config = dict(
    num_hidden_layers=16,
    hidden_size=320,
    num_attention_heads=5,
    num_key_value_heads=5,
    head_dim=64,
    intermediate_size=640,
    vocab_size=16384,
    hidden_act='geglu',
    norm='rmsnorm',
    norm_place='pre',
    norm_eps=1e-05,
    positions='rope',
    rope_theta=100000.0,
    rope_fraction=1.0,
    qk_norm=False,
    attn_scale=0.125,
    bias='none',
    tie_word_embeddings=True,
    parallel_block=False,
    init='orth',
    init_std_qkv=0.0234,
    init_std_o=0.0,
    init_std_up=0.0234,
    init_std_down=0.0,
    optimizer='adamw',
    learning_rate=0.00127,
    lr_mult_qkv=0.7,
    beta1=0.9,
    beta2=0.99,
    lr_head=0.00675,
    max_grad_norm=1.0,
    warmup_steps=367,
    schedule='wsd',
    decay_fraction=0.693,
    decay_shape='pow',
    final_lr_fraction=0.02,
    batch_tokens=65536,
    max_seq_len=512,
    doc_mask=True,
    train_tokens=546800000,
    max_steps=8344,
    dataset='wikipedia_en',
)
MLP neurons of a small language model. Each row is named by its layer, matrix (gate and up: input weights) and neuron, and shows model dimensions 64-159. Each number is 500 + 50 x the weight over its row's rms, rounded and kept within 0 to 999. Numbers have three digits each. A neuron's up and down rows have the sign that makes its largest values positive.
A block is one neuron, or neurons of one layer that tend to fire together. After each block is what it responds to, as a language model described it from the Wikipedia text at the highest values.

L12.gate595:482574603553477543513578537499549521513383514500570485517497426507535511460541454563517489437472544523467514381460495494451470505435563501512442493473572481470550463435512378454415523473512467438479487595492519592470565502536514462447549675512487547539498513529444516482517438485469505452
L12.up595:544516455545413567455500383538458433477404495555551443606532554571472380603548548532497568407520550546517515589507487524550555548509541550515500481487494535493516461501568501562404490437477455524475514440517517575490503490430541514552576557417516447530523513479548481462455508510490529616
Responds to: Comma ending proper names

L6.gate122:484506566546524641580433412428465502518486424530522511507544508516520532377563527621570491489448419503500528470465453552543565497509569538568464514376550532530570498482464430533465511395486525506522497464452481569469466448553572499512577550422524543480447402542509505419476488512497468553
L6.up122:547441532551423608552523455491548548456484480525484424438523509575478584513587520523638544544473603541414436594445548530520528530584514562474413538490455440542457443502533485407514528454435616468554521431494531563519565483468461459463476488510455543544395488515527425493503517446463514535
L6.gate260:438529461501432503508531482537504386474531444520487541455494543507518487486527607551555542519568412529441406549452411491490606509600541374510471474485469536553429509492531494537546421507485435484478464471507461528491455592499592462539671505468556440521488433576507537484459470495426488475
L6.up260:416412497467449504473524492551476481535549475489444483428473508535546573392472619516483533565486409518518517501494434540565592420459471410459540456459483540471442536499575514526523432477452565479513465474520513520524420560496467508509609393415499423601505470532567506496503487480448510517
L6.gate320:490447497466423538486558408390415540492483385542510530587471471500548488422614481492581459514408444442444491525550487553507545487491492536567499516549544514536497512514465453485493529490475504455505463500401480411588436547546583486489427566488465517485537465467531499383543458456613444485
L6.up320:453452389569461479557537499509551460449449520516498444452547594508487379463546524467462547424427529508492487535417523497508546584493668562445463477568487484401454531434567475469592457455575533449478484491524483495486579480483579544506574527449453431585524477545517468444379464402465508554
L6.gate325:507518541565495440559527456438446550539469488535530507493556449489411468457583469605463530446509524556449510536542490485562514502592526497576488427419539499512500499498620427508571594485503475479483522526474460450569490512498512532575584542533460520401435505485511587500450532484566525524
L6.up325:541505371544443535458500523484468551456535455522573463490448446520460458507460526549581493473527560483441469542438537481590473589675553574598421601456453496499434422523620459557499505405441497421515522570404529520413502508442533469487468507427587527574532553473544513430478444439592472528
L6.gate441:485504554493456559436502475416567578448496477551535471475563563503511525523579514617625459522524505472343442485395522494458538575538490523535497495494424605530480463504473475537530512464479522520494513488505492529558430506415461498457505555463558494450507489595475552505483449421460514448
L6.up441:558437507545475546446528489477598567439497483481489441482571503459488519518514547555557461511457497500436558463463490561443524574494508536455499425539400594587505530472565495414565545479518503572469463539587547535565577429567396509418569482512425492508480514551503451561436473467535473435
L6.gate448:578554444519481535562532542523460446389401532518468488478611569575472405491453542545608454429557502528434406508536495484509451520497511445355531475487477534455426434527505464493450454466608463438524454506470503506541442496498512486495399496550446569597479431572550459493533524445508491436
L6.up448:522532486539478578557482603492502476482434425519508422474516555436454452504458476579492422434475444528418446509513476457554500492501515516502482441581545529572529534577605382558540560436473463441510437464462452491505473493527499466471489538495506508496530449521499510480388554520557505446
L6.gate466:550481508497507497536549471450491457587550484470534436419508614592608515545573402478514466427425463502461581523489501565492483509571533574435542496477416529576538539516419460487496490477469405566535442470477434503453572531489569501562541474454568491634574469446488525522517483440600475489
L6.up466:528428422539466564666445471484515574498543487459518501412523623626434474603522500509511437483429604470493593542486493462452575545496593591494473518485504519536456558512496445493487451516578479552458515519601503535489592556511441530499502487555604598450439493452439499488510494489408484485
L6.gate627:523595412531583533479427500527507517444520440559645514525495493506569505416498482552477468496525463505482460562452537435553452587460558556496491532508544606499397502495613450552465439463512498431471493475500519567541554560531466485434578436509457472508530574473452482391499537539450492462
L6.up627:473566498496510481580481507359439476581439537499573484460467424558453442550595485549491506545529600464502502510448596435475504585547520510403431570475491506532551471499444490522458555500507578470466514537587437443526507432461603516460485477386471479502473451513582608432533495490556515508
Responds to: Place-name tokens

L13.gate133:464626585557489574575573541482442564500562456424408548497466516490558519506451483542498530475540491458549452480414517524517497520508568530533524538460566448552510461542463499444545540562514510491503470510496509601497480546458576466457559570501542449437515444596461476432445455436479516504
L13.up133:461564489553539532529532549424461536539571515494438501564500541559507517492426464446503495530531497492532405472441560482548536541558525558587445575533513452554530543528531508499494557515540447506529478482503520506387602503493525464509469451557669547521500481604493420559541452485444521558
L13.gate134:435574578574535456557556489417473470447415506528439509512491569428533566495457460501491450555533585536523435468519514484488459505521568430448498487528466519555455476526457536421485569476538420475541444506483471668476513554455538514535503437435510506369551450505501462507535517502469501583
L13.up134:498576531514531442456532507483519425506459437505476467551544614398421556500533400459432425437537499423541474508477513487618482513498502552561497623525472460487487580502440487505421450472410490499445523493451507495485587495484535540552471492448487406476500521545523514491569509471516423555
L13.gate206:484462547519503621568628577407497455471508536456486449483574509483486488412487431514459499591495503546456421487406471460504510569476571551436477486481448447522506566582443501488429506527502466450482510445456471598482434558553476484522560561469536474487509503513396501479450565536506505498
L13.up206:541477539510512491544570525458511488503430514419445420506500401518494557364482571538456481465473479486546449474458481494557606571517545558444509508498446527450533607511499567554429548548544482492533512489493610498496541492597450430519488531490475497537532593599438492471433531508523455473
L13.gate373:501539626495406551523565480475601584440491554498520568501555417514395559607476498534504482450542542481485546559450535484451495494503501558572534554490534462520497591564473443549549602476441442480554513419527498510490450454453473482493544556489526523457549403600437540489394465468554449522
L13.up373:459488526516526513493457494534501507530379584464400419582567460580480461489427402562356513548527479573547518413562574521492477562496354454550496450455519442543464556553456476462472465494569492525531488461471458504517564479549435446582461465506462486385419486557458392517486484477487532499
L13.gate409:425529578488467474544493457537521456476412442560424535458465513504516487553472363432513490487502494534475469593464587556463564514463500529489558518468511568520456540515496534487548526577457454467516568481424447589451545565477465410563461561531489491439506449488497433466511526454480553509
L13.up409:532558414566418591499565500546542528488503534501489486499505613479548520614562539537487505510564463500435452578491497536415554527498432584500488565446497523540597600517493491464561560522522469442523512481586436586428513539544505503521521529482547492462448399530485357553523524532547509483
L13.gate429:495507483521510462646485433546433541516593468518484471474514433544518455586511496569494557519485463439537456573450498555507617473463442494510550535437617583497532522502414566548539514496581411518484583522450544479498489583488516489588429486433621386542543495511494485476549466441485502475
L13.up429:528480564534514449486504475503522496535400434491437578495470517508508458516466396508520466509554545514405523488537533472485518515543503488486531462505533460457498506499489575515446514575453498431505467523598460536432514542492495511500470492510559561511465522537448469573440546510488497559
L13.gate445:453552493532461498493495553426495559509536495505519579522470519569505626471488489540507506552538485516464530462540497534398458583528485546490477519433559477518425444502480469387501501573547528497540501634544434532388585498435532487479496524466505522528479463570474434487448560537506472497
L13.up445:514552480503425577473577479410496481428464463457486527442543624519544543451500478566553475462502540540477536569478519482458510437551451454529520547436488553588418519456501473508593519474493543529529501519499520499428492479439473444589509510442627553507433435528443458486472491470550491445
L13.gate636:527503471505550503515479483490505507482408444614401542437483444540495447576495461576542555511475564454460475522533485455542546501519475400585559413539508449603539518498442571517436499524459494501529514493470429458389453538366461431443503511532525529496587553538517569408472493557474554483
L13.up636:583471524490493524449517642484433574549540498442600492566481464462518480543466386555519381500476509492504520465518473461466527488379489441373521501609461494522521541508510427475525530493509452541547525548500446560601562528515529403517571544517570525397437450610498395536483466460519584552
Responds to: Verb onset after subjects

L6.gate57:468499587506453459535539523521552516515510473517567509518439521494513475459572459582628520482494509439495567526416554483516379486459405469610488463510478519536405465474531602526483453563480481553511466558578430487514397533496544509542551581482537484530474471521429445546500573437505482476
L6.up57:486443499445488489494471446520574569573552504516545528459542454462518449398529434482543507515501573404568514444414502534522457466458431473459482439532583483476485451504478580453436531502507501547473458462553492522531429436549539536438512482506520541487438508391488566517480510440611468533
L6.gate60:500487434510525433486484510481457475488457493485507583447544487460491472545481451458586539422463454418503530481393558536565642429494486574555456471439521552500473558474545566505539511547535524431522525566555517457414521575568456506588467490494513548501441605505402405493506444479457451489
L6.up60:496496509521499533487513435494481495496459612560502515454512492405453384500550495429541586429535446440379488522505485503531504384556458517507494520478572490513532542577605574533493457515447515462522437446516461491438526549553476584540451575471533532561503528494528504494567424563425509523
L6.gate73:413644543492545508502586489511495420443490564518472500585560503480512610482525446521594475476461453564552426555468462452457592530481463634528558463422415486496482537595501502576470458438469531501538480508577566465565504523496490474565602591528446509583534569531516564482444521451517462565
L6.up73:523546506535476360555419513560572478494549483476511431483461487418541477514539583514467499491489549506536511506457536485512482532455550487551514430423478454443428553562599497596496430430416575561506537475456503513478450412451518540515544439382403482516427553444464488478518500463632435504
L6.gate107:513538549492467508550560544481468496484589423516539519588519544472528469444573528577537440376492414574543482498501535495503474520526474480578420445476529587586498474534536432554535525479495514493519472524601590502579470583415513542526494513528577485517495607573528559476494551517435499460
L6.up107:492523461433532495589462559543499509473585465453544479560492574476517495439484510568455496428552443445589565442508555514524487582522515496468401499522613521562472504561472477512466558506537434429538457532582550500611583524502474583498510475547615561548533598567487594500469560490505505488
L6.gate327:455495510554558435569546548470485537454482515516436556538422422527538517535571569585479456452559582443494533545478506532618542491527548492602509513437517527470481503586537464525453488499514641528520517560454526495550502506454477517564528419581598451545494526556514477515508535538487457537
L6.up327:482518608438486554479527475462527509507483542495519574640462477403455574382547573515516458456600490425541460534500538523556584514486523510538477402527505540586490577545582573495486487522449550467545482469500568452522467516507515536555479517607513545497504408444558467516462475493478481535
L6.gate431:418548563562470425469487524470532436417444608510586466568489435442545457541585531484545397479441535537406530488475544472458537385545479487541485431592460464640528469517550540549459480500529389520505559464617534376540547445594512490502488473603554522511486547553495438534461505534531447428
L6.up431:519556491531556539499487487513483510411536438473453494547488502507494437470542485581504583455477471530491488589506559506513497549513610422497470491477551445488428518579485558445482506438355593441506414501523508487534525513463523574482476483434524557440511486490517471559508492484561413464
L6.gate436:498559527615540419530453443510446478419443513570452422586524480555523521550452432475496491444505460464475461538494467567525441467535582483479497421489477459652469525530454539461479414534454571557511418543508532514461525539528519617495509537484459480429558574569437508488548516520504432435
L6.up436:513474464555526395559407533605402511490569477529604492562476440580423481501398465466494479527498391549432519524517453591516452414455476462516458474520552535604463539569493527411424559545453472499587390494409492493457492447483442570490494563505527462424464505532545522478510491527544502422
L6.gate584:471504472524464494654517501520459464407508397476529566578525556416562456494518532453478443415513529417486416445443504559453571506550501583515550509433516529554513558463452465565477494535531543419467491475478570591519470470501481483441537518527556533578441505497382528480423428490498504417
L6.up584:558504488509580453508440555597488562369433467436537525584558485419439480409513531533480433514531564502504504496425533473495517463515604487506561514486604580441499547499400546613378520480534475467462544485576565520475440431531477496461539446503527591498475422516453548455514421470439485409
Responds to: Referring subject nouns

L12.gate598:476572576463575548525449568562475442476469410579469494577423491561504475537502465448479467427560560557479532532514490536509478461525546483486488411518533523456448508404483477439504439556494542391434435471449417478478495507453558558490452500463491443491507499475541564500556557571540614512
L12.up598:484497464580544471487528510545473569527539508408483446529533499479494525498528596487412496519448409464551523532440418531429605467451518559547445521545470508508577531520597423448499652559506491556568443524475494436468527533508490427503511461604479471553560573485465467569452512437491456475
Responds to: Comma ending noun phrase

L12.gate260:550511553437431468550474527483561584390401383504558500462533531438503536535400522501624498500474531495536488411481517487538515452524554447464572444632452567508502519481397466514493579432616500450475402550516481592463543437527431535505573484541655454519493535517479402437473442567554511584
L12.up260:552529595595436599526522525472469581568527427516514458557509508515542488463538474524506442476492460466442418457527485520516575546436572526478571560500578540543483474481526381550546548563542527483483548542432581541482520490475505466439586419555652452562520525522566457407480523509492472520
Responds to: Transitive main verbs

L13.gate16:540506485464435493535578460479495499460455569482447465551446545431561608481521441481503535418532502508414460518448464519556570396527447498494567492451500485472528528442411495489599556535541434509490506555518480485482507610532576540495575572541488457487559440447490569488507498484552583502
L13.up16:482399544538604589542388508534498503543396477528503458509473445524464533473542513476478429559539501475459441506470512480543464483464388556507484453491541379600501481568503533528456559582481500502625561463535415428479509505526489554511517489583447551485538451486542481606489433473452478549
L13.gate23:541496500494497580511480544539544531468429560574417469580519558531455513571540490493620405460497578520500577511474496582461469525526504538502497481466533410470469500545400520531445474541540469439398544488436475530430526463389513553442455445478450477457482458445535540530619460554500478531
L13.up23:505546472480538591537447498522524627519538567423483476584490471403505538620546568569435499545513448500529558525499443497464612609474603495450550529475557487518503482517603458551665569525485634452523552456504472528482432546522516448408604523505473517480449471515442492521427510570572493500
L13.gate116:449625482577537604540498510461466552540459426498536486533420478504487561501541532571492460461488518534448432475509488562486487496495490480516459413471547448498460500510444436594504425592495466494453401474551526485516499539412592514570595525474489535499570541500521508486503559532397527480
L13.up116:595523473650611553535481470486493580550452427540554478536504560546464461470559546526561481462487420575505503573533463547513497482477462449486409438526517514618457451489492535611535476463441328461538450469526491481387441550434580491483454527452458520520573492529456538589502484425450526483
L13.gate141:475499445507546428470494424474414501517498496505480453470372532433475370535580447476497455485551575495498527535518467441465554536482586588551506496443452498496532494521528455496444523476426537494519482503514495480574528434476465507565452461524470480562540439553533553339500523561477518460
L13.up141:575469515518481596458451483555528513507510510555513523510508410520491514513505530520477537462504553471529477469530552479489485556676511522495477513494491494559498426518484448568605425527551639452458454533487536527517484520523513490447599448469557483491581453521566474544428538536576435475
L13.gate246:539496494554529429491533525447447426398467522449483466463515516516450483480630489571570524434519532434458552470502546505511595483478473504550464522441523462547544420475528537536454458457525464461559415573591591426549523573432535501493501541482495534511495570552431485493416516487494436357
L13.up246:448460522574558521516548522459579553445425476494507483519502540505467461550573458564547547524472437508469606471528490537400544565504521513462482499513535480487562455536487531560510447461551444463553500510526476426411402510473455477489489540424464555445472524491472500497425470477553592463
L13.gate370:531506624590481474572500433443589509465503508499465518516475409475464440524493475525556492500452533462556529404481479536484552431495590485496524606456567488572515549493437524563401479493461455597493458503581421530492611463402544523511517486559493512455560533619488491482453535437438470461
L13.up370:500552419508499497528518555493442594499442531474493480500423539569468462593544448542472471589451444544525474498483511447499513524544442620449448514492504387496463503492491535623578468398546483531501456479457506457455490443519488541530484507511487393439561517523438489556505494518579507538
L13.gate422:531575485541521590491479520535497560504447396520512504424557530567500434525678483546545412518519489483394544601440484503483517534499495553478480517507519452557431440567485534546523478485429409502496420444509531422486501537416518508425431533555458448447537489463477506565498469489556554444
L13.up422:542524469533460594468492459537522498459389446489485405516469438513501446557583433439467501487500558543464545577462520507516533539474488525522500498518529438434573573571536536462469503576454507410476469443534448462540487489521512507484500421477458475409468562497477517484459424537558502470
L13.gate442:531554612481463489501525497534531505492498459424417430551443522404471540547541382488452486483506472502334475470431414531529553461526526533548444533486569542522473430499468517476527496522519590545553474554508496526628514490486542453577550492465535492464601507555456467424428542572642552450
L13.up442:504427546486556456478462432502473565537392504509448480611439420515413503516473538428540436490535465439508570577546549538456505488404442503538485520515405455447468498520576538469498471495484546562467480471570432363445419477440480566406457455508482576499505500508402483512491479560526493482
Responds to: Comma closing noun phrase

L13.gate54:502545484561445553573493563492487508516498430496498499549468580557560435540591520463493447531499512534578463594434509558419525569637489514532547458401563477528454487488457513481513429483431589488551409488457501452444505509483587473529585627421490520495506453551508458521457489435455447536
L13.up54:497471496562458524504449389443467466498506478440561441460505514459475523555509542604492470496434460534522476464462491484422450503469539545439408506478495486443604490470640483461527502487486580499517471582521474563462545582538519530414546533499535437538502523534560491424489547423549553536
L13.gate61:508617598469554449445452521526548575471465394474544503519497528427521547563495449499478387459573596463459522570433563510450529464508473521462386548524501437512404400536481461493555553486521477498508513418515519465473536447523541512411540459516520527494475574530505493388462472416567522549
L13.up61:617505593439469514510491475416505489500595442410581521499478460446520530549463417532525583423502590407377514552400559454496432407572555526360534483581471471480509377546532468451386492548487553485487520496436463434585514510509451430495541448572502508507546457498536448465537455451525540435
L13.gate81:598417493425462475428546581499584492422426458535528414585468482455462550550547467505560524449411517513515568477450501530438511512486538482556475598425538468481507491535512500474473475518495541495480596549497514561538562485516539564444546482466545531596443548491492413456537528408527473373
L13.up81:528554477513507490420457580501487527477373460531544443559455546526494537458605452493462515463420521498512522455594516431466520534472478557463445482486472495488539507471569479491404462460464548434436515559535541502558491519498543517472513527517516656482473547544519479373558509503519575553
L13.gate338:506485572482460568432501411496464506354400473461537509606503495487477490527532449489564505549512519510416512459582466505501516566476515512545442470469486480456526510456402397522476423585593511427504485478469383518529560478494538420500472519383477525496487527509454561453516557518456458491
L13.up338:435568611535586574490485486446527498543421468503432534555530496565469493563511543531550545538468487540538577567509549514427460561533620499437459529554514542469449524487434539535423496539517441463470528503444498528484462540463510498458423433461484568551482462385563551534534476574514501490
L13.gate483:485544550550491540620472410464582490481449497519470429501505513423517501531501456441517483536549504517511458513424647502473434451549512567517524471472499409446496495494463465540465522526454427420452633430435460542432510478503533588512528502469488433430462451503500548521484487501433547478
L13.up483:643508430485459496370520462460517523576500463523666458527515476452456542547512527488459534502469428504434516551483420486384584454523484551490537490548468499464553496478552399507505596544455545456514533514450552538577625576478548571485538506512407471518477498515460523473450535399543534500
L13.gate487:510483462549594599525508560470496514427348448489463450515495584461499494544558526512487511550542528506471522550488623398519473532495414479592506491495412462505441500503457628619495455507502509598475457478533528551386468534476489466482543521557448570447574461451427504512488479530533461326
L13.up487:474480449435478505582482541499526416447508545547524577532408531425493550481544532605515470403466495606539544442551507508430487376513547554571440530459489445375539420541495470523437514550550491423493542539508481372482518492503438503541535363516569575558525569527581529524511493512534529480
L13.gate525:533548438517512512473513486499474488433425496488465475531547462480495545529592475425495538394597519495343496484510537535386518576496547472518409472540506508575499539553528447444517516588390605468554511613559358505496510425514494376492419564530523552526417559613454483502504577411565514469
L13.up525:524489490464512438489463560467503527520438413541498559400513601471539523535556507602494463407584456488576476517496531407529540516531431479432488527444532456532601516521500579436482499543518516399493553486502444424399582598474503520468500535427533512519522483552531520480572560527503584568
L13.gate602:548463471579491520457516493499509536463402501463451473489563481513579456499522466522476475537540459557549443554520457404386571593583543560466548508513485522497487451531569423441434561408467556438582647555467444574534513519547501443471593431541487418483485520476565540441512531556538477523
L13.up602:511585556485524597543548482390360506487419411512577478424531540567456470429558480509509499502499523541529507571470413469451489523528527494436461554503557490495447419557530441471502492472508470488483452523500522567546516458497566485498417420474503497494490564482489565441473486485487436426
Responds to: Name-ending comma